From a checkpoint of a small transformer trained on Wikipedia.
Size: 10 layers, width 576, 6 heads of 96, MLP 1536 GeGLU, 44.6M parameters.
Architecture: RMSNorm before and after each block, rotary positions, no biases in attention or MLP, tied embeddings.
Training: 735M tokens, 5604 steps.
MLP neurons of a small language model. Each row is named by its layer, matrix (gate and up: input weights; down: output weights) and neuron, and shows model dimensions 80-143. Each number is 128 + 24 x the weight over its row's rms, rounded and kept within 0 to 255. A neuron's up and down rows have the sign that makes its largest values positive.
After each neuron's rows, "fires before" lists the tokens most often just after its 100 highest values on Wikipedia text that the model never trained on. A number after a token or word is its count.

L3.gate1054 [144 150 142 129 127 152 171 145 157 147 168 101 128 136 109 140  62 153 137 136 107 113 200 116 146 132  91 135 169 156 146 136 122 124 135 149 121 108 121 115  86 165 177  94 133 153 107 131 108 118 101  98 126 124 159 153  96 105 132 111 134 144 144 148]
L3.up1054 [125 102 143 146 134 147 114 149 158 118 103 106 148 118  92 111  83 133 133 120 125 119 137  61 125 123 121 127  95 129 133  94 107 113 128 125 130 110  96 138 152 156 170 120 143  93 120  83 107 162 164  99 144 144 133 103 138 140 108  92 143 124 123 144]
L3.down1054 [143 137  88 123 127 120 128 139 124 159 132 130 139 103 111 164 139  99 103 105 144  82 100 126 151 100 122 149 142 151 109 135  90 118 124 132 103 106 158 162 136 138 122 103 120 144 142 121 156 137 125 166 135 117 133 132 130 129  95 130 133 127 118 136]
fires before: " |" 46, "." 33, ";" 7, "2" 4

L6.gate840 [140 158 148 127 141  69 113 128 157 139  96 100 181  91 122 111 108 162 112 106 153 176 155 120 151 149 108 154 130 165  85 108 111 146 166 124 163  82 117 174  87 138 121  93 156 131 184 117 144 123 125 121 105 112 133 154 107 108  97 131 140 115 172 121]
L6.up840 [129 133 154 113 168 113 134 138 147 135 171 103 117 153 109 120 141 124 107 102 150 166 125 100 120 135 126 147 129 132 103 200 143 104 124 130 108  86 108 144 176 126 150 149 136 147 120 148 130 130 119 147 142 159 102 131 178 110  69  93 100 167 133 129]
L6.down840 [133 126  91 127 171 126 132 154 120 128 152 101 190 112 139 130 129 138 103  93 143 116  85  79 122 135 157 131 145 107 179 160 140 135 143 120 106  96 117 107 109 130 150  99 120 192  88 122 131 157 104  77 101 116 171 137 164 146  74 112 137 104 108 143]
fires before: " |" 30, "." 13, ";" 9, "–" 6, "4" 4, " /" 4

L6.gate615 [119 178 118 142 104 142 152 137 126 115 118 101 119  95 137 188  80 109 154 118 120 133 172 144 175 118 119 159 131 157 118 176 112 154 140 123 145 137 124 110 150  78 143 112  82 108 143 171 146 156 113 141 107 127 138 124 121  98 110 142 132 164 114 141]
L6.up615 [109 102 125 146 144 119 149 114 131 138 113 129  85 125 136 147 153 100 121 109 131 116 126 128 115 152 118 117 138  95 126 117 119 119 144 157 148 123 157 139  97 132 128 123 140 156 158 169 136  99  79 133 115  99 103 104 136 105 147 106 102 124 118 162]
L6.down615 [134 127 139 157 119 130 122 102 123 157 117 121  95 113 174  91 103 109 108 146  92 145 140 143 112 109 157 134 153 131 121 106  77 156 112 153 147 140 174 154 132 119 166 167 100 113 165 123 110 124 112 112 100 137 112 145 115 134 117  94 123 171 112 103]
fires before: "," 19, "." 16, " and" 11, " |" 5, ":" 5

L7.gate1455 [158 127 129 141 140  98 142 135 113 120 121 152 156  83 112 149 159 172 111 114 115 126 163 174 106 154 117  92 128 173 155 137  93 163 130 103 109 109 134 125 152 111 117 140 110  88 146 115 112 161 117 127 136 141 126 145 101  99  93 156 101 174 128 151]
L7.up1455 [ 86 141  95 139 136 145 107  86 141 130 150  90 115 133 145 107 122 161 117 155 141  86 144 145 122 134 142 102 117 131 158 130 132 130 134 125 125 148  86 116 113 125 131 102 137 134 128 145 130 120 101 142 152 138 144 136 139 107 140 128 159 180 103 131]
L7.down1455 [127 105  61 137 162 110 137 122 127 143 103 138 113 133 125 112 166 108 113 128 121 132 143 138 127 146 114 115 121 146 146 129 157  87  98 129 127 124 157 171 117 109 134 140 144 141 141 119 134 158  88 145 162 126 129  96 129 123 112 136 124 105 135  94]
fires before: " the" 42, " them" 4, " their" 4, " which" 4

L3.gate302 [102 149 153 143  69 115 126 149  88 137 100 132 111 125  88 163  99 126 150 137 110 187 132 127 140  92 177 180 134 106 102 150 124 136 158 128 152 146  85 126 154 107 144 103  89 151  85  91 163 112 145  85 110 141 132  97 120 132  92 109 104 118 142 125]
L3.up302 [116 115 150 113 154 104  75 114 120 144 114 149 112 156 104  96 168 105  95 149 157  89 104 154 109 117 121 154 133  93 139 129 103 122 131  97 142 134 158 145 155 143 138 142 105 128 127 175 141 107 171 113 160 139 124 171 146  85 177 112 151 135 128 137]
L3.down302 [125 123 155 101 106  98 165 103 135 110 128 134 117  96 151 120 138 107  72 143 105 186  90 148  61  99 181  94 147 128 122 147 121  90  91 123 132 164 176 147  91 163 133 171 108 141 114 144  97 128 147  81 134 148 115 107 118 141 158 121 129 139 160 127]
fires before: " |" 19, "," 17, "." 11, "\n" 6, " –" 6

L6.gate764 [177  92 123  95 123  97 127 115 104 139 160 115 125 119 150  99 142 103 104 154 143 148 112 157 150 149 124  98 132 106 158 119 157 127 119 114 110  73 136  91 157 128 155 113 131 136 152  77 118 108 135  85 171 134 111  99 138 109 156 152 115 130 153 128]
L6.up764 [119 155 136 114 109  88 130 104 116 133 102 137 126 148 155 125 151 120 120  64 155 169 133 110 151  88 104 121 114 139  86  98 164 100 115 154 116 113 161 121 155 109  83 149  75 100 120 121  86 137  99 135 121 132 128 104 121 118 128 124 120 123 144 127]
L6.down764 [154 136  99 141 142  80 143 144 132 138 123 146 161 130 112 154 142 147 126 123 169  78 159 118 116 142 100 162  96 126 121 141 137 135  36 138 109  96 131 112 137 153 154 129 164 139 131 174  91 128 125 113 141 119 113 193 154 138 132 156 123 124  99 149]
fires before: " " 84

L7.gate10 [149 126 163 152 167 100  76 162 110 156 166 121 166 153 124 128 107 110 141  92 157 128 100 129 109 112 127 163 137 124 110 133 123 155 142 121 139 150 130 158  98 153 150 116 145 111 119 132 120  98 130 151 116 149 126 133 162  79 133  63  94 177 132 121]
L7.up10 [143 133 160 153  92 160 129 137 139 139 115 129 112  94 119 100 132 118 123 137 157 157 142 122  90  91 119 148 138  94 141 102 142 142 121 105 177 128 151 101 135 130  88  61  98 154 129 139 143 120 141 176 102  96 135 152 156 102 109  85  80 160 134  92]
L7.down10 [129  81 144 137 148 169 108 106 116 143 123 119 146 129 112 125 132 136 155 136 112 136 163 115 124 127 136 162 118  95 146 131  80 109  77 132 120 109 144 131 123 121 149 125  95 140 157 104 103 132 150  99 108 108 130 161 101 104  69 130 133 172 106  84]
fires before: "," 28, " |" 22, "–" 19, ";" 15, ")" 5

L3.gate322 [134  93  84 110 108 163 113 104  84 155 123 100 144 140 170 133 110 109 177 150 119 157 105 178 118  83 137 153 124 178 141 127 135 144 138 141  87 126 147 164 132 125 138 122 130 156 119 115  97 120 142 153 126  97 120 121 136 159 149 150  92 115 102 153]
L3.up322 [115 130  82 145 157 148 143 135 106  72 132  92  76 113 101 124 175 105 138 150 159 142 123 133 140 191 152 115 152 138 136 109 157 126 139 132 151 144 125 156 116 125 154 119 126 118 125 172 172 157 142 144 145 138 120 132 137 117 171 104 178 133 159 136]
L3.down322 [157 128  96 139  99 131 134 141 135 174 156 117 119  87 161 124 119 172 139 144 129 128 115 133 120 103  94 118 106 111 143 141 166  84 130 127 162 109  97 158 136 129 124 109  99 109  88 139 169 134 102 136 131 158  93 179 123 168 152 167 196 166 163 143]
fires before: " " 26, " the" 11, "–" 7, " England" 4, " career" 4

L7.gate756 [162 139 125 134 140 115 143 120 123 162 121  99 120 128 137 157 120 134 112 139 113 122 121 138 150 114 118 194 142 113 128 116 110 144 138 181 111 118 165 188 107 150 135 118 152 167 123 154 143  94 193 127 149  88 127 155 153 103 108  97 121  75 138 132]
L7.up756 [122 168 129 109  87 115 143 141 122 125  72 180 161 110  63 145 130 106  94 109 127 146 117  83 126 166 144  98 129 128  87 124 125 194 150 158  98 109 128 100 117 122 132 148 156 137 172  66 126 154 156  95 110 151 109  74 139 124 120  90 112 162 154 153]
L7.down756 [101 120 117 136 154 148 119  89 136 122 155 109 130 142  97 111  99 131 137 126 142 140 123 223 162  81 155 133 137 126 146 122 135 160 101 146 122 184 124 111 130 140 102 148  86 122 125 113 119 136 115 139 147 110 139 158 118 158 137 156 128 122 127 132]
fires before: " |" 44, ":" 6, ";" 4

L7.gate1091 [121 150 105 162 134 128 146 114 174 152 103 104 151 132 145 120 158 141 140 155 132 133 105 186 137 109 105 121 109 142 111 132 132 139  99 131  97 119 122 122 156 110 144 116 110  90 131 104 129 108 150 140 119 148 141 110 123  92 115 133 107 120 131 138]
L7.up1091 [111 120 155 145 155  78 117 119 121 115 101 134 126 154 171 113 149 147 118 143 137 148 164 129 106 142 141 101 105 117 145 140  74 104 118 120 145 100 104 146 103 182 127 145 104 108 167 136 156 146 119 114 108 125 118 134 166  48 129 177 162 132 128 105]
L7.down1091 [143 108 133 146 137  98 112 110 117 129 127 170 133 116 145 113 172 109 118 113 141 108 108 109 136 123 167 118  68  78 132 111 130 121 127 131 105 109  91 131 136 118 114 145 134 134 137 159 131 141  99  91 122 119 132 107 117 101  83 105 188 143 101  87]
fires before: "8" 22, "7" 19, "2" 6, "ac" 4, "z" 4, "rob" 4

L7.gate1009 [166 165 109  96 191 136 147 137 137 119 177 114  75 115 149 133 149 142 102 152 110 123 161 124 109 111 148 121  94 142  75 123 110 148 156 133 132 126 131 177 137 132  85 137 123 108 159 114 128 109 105 129 149 124 114 137 121  87  66 149 162 135 127 145]
L7.up1009 [129 122 140 108 140 123 132 136 151 130 123 109  81 144 143 128 137 145 179  66  96 126 133 140  63 131  98 102 104 108 138 127 137 148 141 145 107 119 121  95 171 121 133  91 117 106  96 116 168 106  94 116 137 140 104 156 112 101 116 118 110 152 166 117]
L7.down1009 [174 144 130 109 134 105 113 121 106 142 137 106 135 117 124 129 178 125 160 141 110 105 118 117  54 143 101 106 137 117  92 128 113 127  49  89 109 139 119  93 115 145 122 134 106 121 119 138 115 119 133 106 152 147 126 129 128 149  87 130 132 157 167 139]
fires before: " |" 51, "\n" 5, " M" 4, " Wang" 4, ":" 4

L7.gate416 [121 153 107 131 165 140 142 113 133 142 145 119 134 138  93 147 118 143 146 148 148 169 168 153 143  99 112 134  94 151 114 111 109 163 135 118 119 159 104 187 129 125 108 105 146 135 169 125 124 142 137 132 102 107  99 161 106 145 109 159 124  80 143 100]
L7.up416 [139 172 115 227 146 153  85 146  95 148 137 104 173 167  87 140 130 132 168 140 130 120 110 123 139 117 130 119 101 120 134 144 171 164 110 172 155 130 108  81  80 135 144 155 108  98 113 135 132 145 154 111 124 140 133 145 134 113 120  99 133  74 139 111]
L7.down416 [120 135  99 124 113 126 154 155 110 123 153 150 145 100 123  91 106 103 156 171 117 145 126 132 113 121 143 119 135 123 103 141 112 167  84 108 149 128 144 118 117 106 122 111 133 142 135 142 128 132 148 124 132 112 118 148 157 108 178 104 153 130 155 120]
fires before: " " 61

L7.gate558 [180 139 133 118 154  96  89 172 106 100 115  67 138 160  90  91 125 103 121 158 134 164 133 105 105 131 128 124 110 182 127 138  89 134 153 121 151  88 131 163 153 106 120 156 105 132  96 160 105 123 121 160 134 102 158 120 107  90 118 118 113 128 187  99]
L7.up558 [107  94 147 111 120 109 106 128 135 135 108 110  96 121 101  75 130 118 122  91 160 131 134 140 106 146 111 152 115 132 134 104 102 128 164 112 146 115 128 120 104 144 104  99 141 131 131 118 145 136 125 109 103 104 151 107 121 107 121 176  88 139 192 147]
L7.down558 [138 127 110 126 131 172 123 130 114 128 115 105 143 122  86 125 118 136  99 128 167 154 154 124  85  86 142 117  99 124 128 110 108 145  44 104 155 131 134 122 128 159 136 142 164 115 127 151  72 119 165  64 150 139 124 137 139 100 120 154 122 146 119 136]
fires before: " |" 49, ";" 17, ":" 15, "–" 9, "," 6

L6.gate1190 [140 146  82 143 148 148 133 119 107 156 147 171 133 105 147 136 156 154 143 123 128 164 147 142  74 135 145 140  86 141 123  99 168 131 127 144 120 112 142 122  97 134 120 122 118 109 154 135 113 102 100 122 116 107 141 158 113 126  75 205 127 118 115 139]
L6.up1190 [136 142  91 133 134 119 162 113  54 132 166 141 138 104 134 129 159 147 120  95 120 120 102 147 114 150  58  99 166 118 105 121 192 123 109 142 145 166 136 117 119  82 110 108 121 117 166 131 105 117 130 157 126 159 126 136 103 138 110 124 156 125 128 139]
L6.down1190 [146 142  89 141 154 109 118 142  81 156 132 103 183  88 128 137  73 121 121 103 141  99 119 121 125  97 129 126 114 135 174 105 151 129  82 125 132 138 100 135 118 108 154 132 119 156 151 166 103 142 107 146 127 130 119 159 109 123 133 134  96  82 159 107]
fires before: " " 50, " the" 6

L3.gate375 [137 119  87  90 136 125 164 161 134  94 110  91 124 116 126 115 143 129 151 158 146 167 159 151 144 153 139 102 156 109  72 140 161 124 116 143 114 163 129 101 169 166 135 136  94 130 120 150 145  98 135 140 117 135 148  84 116 110 159 138 137 116 131 109]
L3.up375 [135 171  78 119 126  99 129 109 158  86 146 152 182 108 172 118 133 141 106 116 104 127 121 106  96  85  98 114 118 141 124 160 127 110 145 163 113  68 145 153 120 149 129 122 138  80 140 157  84 138 120 103 113 128 117 146 108 112 101 148 153 138  90 129]
L3.down375 [ 90 140 132 113 109  85 117 146 126 142  90  81 118 149 157 167 126 108 123  84 147 136 151 114 172 142 118  90 144 132 150 134 123 109 133 107 126  71 111 112 110 127 129 118 109 142 139 152 137 120  95 122 103 140 118 143 153 174 171 167 163 112 133 128]
fires before: "1" 19, "2" 15, "4" 6, "8" 6, "3" 6